python train.py --n_layer=15 --d_model=320 --n_head=5 --n_kv_head=5 --head_dim=64 --d_mlp=832 --vocab_size=8192 --activation="geglu" --norm="rmsnorm" --norm_place="peri" --norm_eps=1e-05 --positions="rope" --rope_base=10000.0 --rope_fraction=1.0 --qk_norm=false --attn_scale=0.125 --bias="none" --tie_embeddings=true --parallel_block=false --extras=["capped logits"] --init="uniform" --init_std_qkv=0.0352 --init_std_o=0.0437 --init_std_up=0.0504 --init_std_down=0.0504 --optimizer="muon_variant" --lr=0.00903 --beta1=0.95 --weight_decay=0.0 --lr_head=0.0125 --grad_clip=0.5 --warmup_steps=200 --schedule="wsd" --decay_fraction=1.0 --decay_shape="sqrt" --final_lr_fraction=0.1 --batch_tokens=65536 --seq_len=1024 --doc_mask=false --train_tokens=902600000 --steps=13773 --dataset="wikipedia_en"
MLP neurons of a small language model. Each row is named by its layer, matrix (down: output weights) and neuron, and shows model dimensions 0-159. Each number is 128 + 24 x the weight over its row's rms, rounded and kept within 0 to 255. Numbers have three digits each. A neuron's up and down rows have the sign that makes its largest values positive.
After each neuron's rows is what it responds to, as a language model described it from the Wikipedia text at the highest values.

L7.down632:133129044160121155133110159136150155175138188113114127153100117147113132137148138146124150112092195142145172111081154176110122132122101144108151124122137140096163186119147088087128146101104130129145123163102136100109144168093129124145132072159103182137129141126104151117157142138116108110145127126096122143111194109085124105148171138128122118143147101131076118119125125158137123142138114133121083107096091139095136097103128126105146105112125127104115104123154117085116125099088119
Decimal points inside numbers in data tables, such as lap times (01:00.3671), win percentages (.624) and coordinates, plus the period in "No.", with weak scattered hits on word endings.

L11.down112:129139127088097123109139119144170173115141145103115140152140158083130141084157096154128113112089150121148125139162122150130135117163138141161127095140109157088136168135121158115124092121122175120125123135147166144099128120184155107085101138111148111133155159117104150113113136135136124132135132117114126116164187110115161151150201113105145157117155129165077138140156129100154148122154137151144140139148153144148163112135125141137119151137106089160135101113098156129177163143142143
Unit words after a number (km, m, miles) and the final digit of years in dates, such as 1.8 km, 2 m, 200-7; weaker on abstract nouns such as confirmed, evidence.

L11.down182:132127141122092107091099105126107146091112142129122117145105118125191109111133137127148143114140121142131176089117153138116097134105125146104059136106121126123114119100105132168104115117152134119115115154152098111161145119117094174123125143145106151127136052149120139149082118081121129164080125124099105148133134144128097080151150103121147092108131173097110168137173152160102134164071125144138148121133109134139152157119129130129168142111083120111108150065118105152145100129128098
Fires on the token just before a proper name begins: table pipes, arrows, prepositions, appositive nouns (loan →, magazine, film director, Niall of).

L10.down231:153099121147114101183120115161135140089133106124112127157178145153170136129102127113078140121133168056123094162149142097116127121147128127129131105127100121110173090118115122124133115066096165132140061131136118143158144088135151147100128098126134073119084101139116152106103175144116084181114145129147109119076145169115148098124100135131136130166114140146112154143135148123123123114113156119079141129138140128094135099131123159140064118129106123117123136121139087176117111136099164
Tokens that end a predicate and open a link to its object, mostly -ing participle endings (combining, affecting, importing) and prepositions after nouns (study on, professor of, across Pakistan).

L10.down446:118140137097144128116093142131129119065092166165132135132089159131135127105140131092098116143126127147132099069148142117104115107122115144128136125117134118131130102111127100084078108110145144124107140136107091140157099132141118147177129135112097102158076096125097116106142132137144139138093125141144133088094128173173148129089122123132083109098156130113161114174136139167175110120102126179139088144164125093099150159130132133121128149108132112137110100128123145126149100121128137
Title, role or place word placed directly before a proper name, e.g. Crown Prince, town of, leader, coach, film, "is", a table pipe.

L7.down538:125090140133107134177111113191139121142134147078111127136070145065154113157086128095144148118155144135209120122148149145133104134125138146123127140156108125083158152095136127107143170134128150119136102124118148127127129153086133153113110133108124102122121123121148129088109156091139137134135147139084167120157126164098167123095096118115120112137113093116134101138134115154080105157117113141109140109148145089117154135113140119135138129121133134146160081103111102165109116177122177
Relative pronouns (that, which, who) opening a clause after a noun, plus subject pronouns (it, he, this) and digits inside table percentages like 35.94.

L10.down173:136153143096190133120101150140149127112159141067117101114123074128161118146141099116137111118138156102108124080151124174139137156175122124129155096137119092124134112131126147117158148101146118156115143134100141129120096171077087148148091137092137148150092141095163153164152185128128105159126118117176115130125136106121152146128162109169132126113145171130115118116123127098097141173117110118120113140191118140150151140148102145114117119115106114091128097129130131123138181163143138
Final word pieces completing a given name, mostly women's (Louis-e, Vaness-a, Ol-ga, Caeci-lia), plus "wife"/"mother" before a wife's name.

L11.down434:167129106169125176130087127138078127129139126093131153123144192153156151110132131121060135116152106153132141151103132203115137164108140127162119108158130135078140148119146126123134130145126133121090117151141106085113147145125117120143144105146151117128122135122122153151128154144101137155154161154161193134085135175108160133117139135119098092075134091112112108182113149178134152163095146115093125130156142134118129104103171170127147124185152142149153144107120110117112099139136171
Relative pronouns and connectives that open a new clause in narrative prose, such as which, that, and, It; also the 9 in years like 1973.

L11.down238:142113155137080127130069150089114139164111154086133121140140076156145087161103146100159149145075157112154140166139079127135119152110116123118113138139156158107170147119136103144114129098120099163122146133128127151088112153117086146167131142123105141159159162152107128171129164145139119144150166130178097125142122129144134098110119103105142102151094121136153076150138130137116135144091163150149146151135095098136113143072144143149138100120107155135178122133135103163106123094109109
Final word piece completing a person's first name, usually in table cells or credit lists before the surname, e.g. Christ-ine, Jenn-y, Vaness-a; also other proper-name endings such as Esp-oo.

L7.down577:151152149115104100113115094141157133133130151139114130132084140146128101146124185115101077117132150144079102144149096121175146147137153176178146115129162142144126151153159151109108098134143163065123162103129108129163122130153058128129150155183102146191099142153089139102104132135155079142115133096145146127129086133153122148140084154100126125140142124156129164123127151114152138099113104129106161118150105137138140127173132134102138115143076125127084155127114144118093127132114161
A lone capital letter (often P, M, F) that begins a proper name split into pieces, such as Emu Plains, Vifor Pharma, Morisons.

L7.down655:118126158168150174156103132143110160125129144182129085094146152130113117158142119072160102098141112188117150116127115128141122149130105139178124105124127145127107159147129120066178153109118157084143110152164133135094094165141127101108077147154122153107104170154120167147126172096164126139107134130133103078117117127141121101132136161120132163166162128112130091132125110103108150115109105118163090145133142113125132131088141148139122170136100114111129127110118104157134120108111109
The last digit of a four-digit year in dates, especially full day-month-year dates like April 12, 2020, 26 December 1924, in 1958.

L11.down145:128158076133147164144125123130178130082113106147130143124162114143140104102184129103095180093134079136145113132146126149091130146139137169105093107162113128149142143108070119122087163154107147112101124121141117147118118159111115124163138131118116100127129124143117187147119137149176142146153120129125124092126055133104118134133121177154128059123123123135164165159200129107148156133150141146115125146145139162108160174102119111132142129129129135176065105122094126167156125106140153
First capitalized word-piece of an unfamiliar proper name split into pieces, such as Vi(truvius), Mi(e), Le(opold), Su(ja), often in lists and tables.

L7.down284:113101152138149089120097139123161151162153136156145086092145128102084116162102162141143143111166105136135158120131126148121140115133150144127149159139090141153062185104130147144136130119144111099136124167144156145125136134139063144148131167110109154126058110143115129123131089121132084167177106105113105122129114105125147130118162137121149136102150112100105181111145116127174124169123169145117113166148117140189124143116100137111144156139159106122141125130126171132118094137104107
Short first pieces of words split into several tokens, often a lone vowel or capital letter, such as e(missions), A(meghino), I(yer), plus broken bytes of CJK characters.

L11.down356:131087147126106093143124090170133123155130128138106087158145162131146081147149107109106109101128156150141113073116149146152149110119101166098125162131111094101125108114119131113116105121124167145171178128104129131147130121106148113163111154113205124144104113111128156118123136152150116075127125123132117161119131114131122118147157097171102147125119067101153100118159129091158115130124143138111095124106155084122156121120129155152112100088118196102172156106114108135099144160184113
First subword pieces of names and words, mostly "lo"/"Lo" (loach, lobby, Loggins) and "T"/"To" (Ted, Toby), plus stray number digits.

L7.down704:108139131111122135173143119138077091133121146170163173153098128149114098129130108123132145116156151130159134162138095085098133146109148129131166211159114123147086168125139114134114133125128142144137191108104157113148152153100102156102135152113137150076077113155107137121119128105165151084154133127164140134116115121109129169135146086144100105132104149115136129090111137123134144131112157143105152165152133149131154131163121149155126159117154094104118155088120147093092148159096145
First word-piece of a capitalized proper name or code that is split into pieces, often surnames, places or country codes in lists and tables, e.g. Po(tts), S(YR), Co(ney).

L7.down254:108158108143133114116158140109125164100136103146122128160124148103138136101131145122123128209144162135124098118117157133156129105173122117142156105114133131099076123126119122143131098142157124132094137135101158113145182118111123113100105149122111110131097114103116121079148113146133120113145107156158142112144159149111142172114096112111128088132121129081140109117138109152127111170112156125142098123151130164121186126153151065114127112101092095157131123121145108130152135111115086
Final pieces of personal names or person-words in tables, cast lists and bios, e.g. Hase-man, Fo-ley, middle-initial periods, "(born".

L10.down534:130106108141126119114089144166126116104100127169100130135114141153110127119104125059139138116148072171162171174120147093094090100170122134113137189114088155123095151124087142118101134145124155150110134089175119142117099127117178079134131144181130149141171123148145089173127129164172151143165103123146147127135116098121084155142107152125137109149102097119139112142140176150074165116089112099134155119138126156109100099137102101104139155104132110160070089164126143119140161113122116
First word-piece of a proper name broken into several tokens, often a surname or place after a first name, "of" or "and", e.g. Quin(ta), Man(sur), Co(verley).

L7.down140:092160118124124134123158134174153115117118098113137133123136165153105139136108083129108152183117143141177155092129131067136154116132148132132174125156122119108152129121105096138124133143139116145128122109117139106154097130142066147113150176170159156143110127106106143162115112103104157110164176103128189100115180104100110152134094103121089154125118133117217139122144115117105149138141165143126088145169180136149145138124128090096116151111128093136159129190101152129102134124175082
Prepositions and location words in geographic or route descriptions, especially of after compass directions, located in, from after distances (northwest of, 1.8 km from).

L10.down137:110119114085122127145135141149158084108139089141160115082116183119164120186105112129097135097190127118113136095099108144102101152098119171098138150126104133123112154086171094188133138143131144149133137096128083153164126121111141101145133113156137137105118125143140146112099178138133098091172114139114154142090151131129140103145125165129169094099127145139127138128130160158147119130111130101084131131101143163134119157141137105107124127133109138117136085116136122131083121078158118
Decimal points, first digits and minus signs of numbers inside pipe-separated statistics tables, such as 2.49%, 0.98, −19.4%, 164; weaker on a few mid-word pieces.

L11.down347:103172126134066119096125121133111145164136144110136155143138131139094135172127126133119055143127078147137142148107141092124172154132129099117106130139116171122148108107146113116147129141142131107143136121131214097161099143141085155143157138117093111117147133149142118097117121108144112108159107078143138151140177146155121188126145147146131086132110113072070127133130121161144129128074134120134110138132120137133128134129120089133157162126136174152164126183135128140122127091140137
Spaces, decimal points, dashes and leading digits just before a number's digits in tables and statistics, such as | 657, 0.98, 7–4.

L10.down621:201114110145129121138168137090162150103142162140092104125121120131100127146105092147147112125156124106055151152150126130136146104103144148109148065172119084107130120115145130139097115162131174139161090120153134098110166091130096140122146178137081140123154140142084142105118105141130100161147167178124148157133165105150109111128114143071154172145125147150143144130142111146158126088109150135112167124137197139096101121145127148089152132125106108167126177119099154143140119094172156
Words just before a place or direction phrase, such as located, situated, lies, just, far, and unit words after numbers (40 km, 80 ft, 800 yd), mainly in geography text.

L10.down556:159174119127092093186145124125110090095169121095104195092124108124146174121123143170085161072136097188140186133109157164089135125123130137111138085117101134123123123158142141107137119126179180103152142079130142161096145137156139131152159141133139082103112134107119118176126141123158172134113133125123142077076156131118095147129116128109133124130150130108125113124152144135157145136127099144149130107126135105153108119107138116103123158152158113132126118127125104154126117119110155
Words that start a new clause after a noun phrase, mostly relative which, that, who, where, when, plus commas and and, e.g. "the court, which was".

L11.down485:161136121123113144179114086103122133104108168113093118091110116121167102095148117133157112099122120100154173109144133113161151153139139122131096166149106126099122123162136141113126118121116127102166151129106177157097155159142143135126129147137112113121135106132153105098120138125140157128163167112162095153176132137127134118065095164148135143168116099139086149100157121071102167133058085118102118149096134110092122103109109129145127162108133117112127146148090127141164116096112108
Connecting words inside multiword names and titles (School of Law, Book of, New Jersey, New Era), plus verbs mid-clause in narrative (continued, could not).

L10.down184:161076121146137124101148117138090118118133116138165124111129156139125130095150091072151152150151119153152124157110109162107125109136100113117106168146119085148134141113119099142139167107127149123111078158072128159135091116110156133147190133105164122145143125171122127134134147168159092101138138104114101133116126155140138118124153140096089134122186161131145091147099166128102134113123113100102109108169128124113128144106155095186148123138146153092143097119110101174169105113118144
Given names and their word pieces at the start of a full person name, often after a title, country code or table bar, such as John, Eric(sson), Stefan.

L11.down354:176094134113160157116109129103169126130121105126135106118146149119109135156169112121111081138180121100130115106113114067143114155142169080120149093131121112157184095110130158157142105089125117094148119124075092145099142142137111153117085142090115125124117102144178171120118128131114169146091101146151129114163185152150103083116107147107115126143165121125120119110145092159111143121098122154103128146151151132146087150111122144112138124160109099121142122085095101166158133116145109
Person first names starting a full name in tables, cast lists and credits (Rachel, Susan, Anne, Laura); weaker on mid-word fragments like navi, phi, ne.

L10.down515:127125132132095168128111120111141066129108158162113132121145165144141147154137141107098165116143124143128158095120099157154096083109105137148117113118151170095129089109152099108129122138089098106136182119171155108096127173121120136160130127137110139170126086101103146104118125104115147123141133128146146121131140107081109103158136147143117113127160190144124095123125149148110128146098138126109113133140111091125099093135084123143070125162135140126143144169139119140170144121142087
First digit of a number expected from context, especially death dates and ages at death, e.g. 28 October, aged 70, age of 92.

L7.down433:099129105135156165126111129110150167104124154182130148105076125118127126122096094136106106114104132105112156164136131115116163091103160118110093076112135117152094121102133125094159102142077138122113128159113098108160112176128126141174155088169094140153134107161137133117133134139151142177158130135124116104125119139136128121143120112118127114113148123136124158122133104150140101120120112139152122125132123150102144129116115153122149132137116097125155167187139129134099146170093113
The prepositions In and On, mostly sentence- or paragraph-initial before dates or years in biographies and histories, e.g. In 2014, On August 28.

L7.down302:114146134131094125138179136143117130099152137097087112131152150129128101144126148138103145112095091092104100148073099124139172109153099101153151104105123106103117161090078159122139153145151109087159166132107128113110144118163133126108150141119129143105119166107111153117126133088112141132118095161137115109112097096120125137152083103153113116120100138125142087110123110163118091100139122105112127086161121159130105115103179153132141153093078092141133120102104136167146122126136158
Words mid-way through quoted speech or titles of songs, films and works, e.g. "Do I think it", "Nail Them to", "I want".

L11.down371:141120115143126151113139166145118140109123140128121120145139109115129099121124156132129169148119160164148143099167133086100112105109098184123089158109106109158111096143157140079094123127176158123134084168089135073103120122137160118116107145126117108092112118077105134106131109158111104150113112127129106141113101157102123154118149161168108107155131133144115108107160096110087127141132180110112140133108143139121125104084156184136160150136116102133107078127148118112120110133160150
Partial tokens that start a longer word, mostly the first byte of CJK characters in parentheses after romanized names (Suzuki's 鈴, clear spring's 泉), plus name pieces like Ha(genberg) and hyphens in large-scale.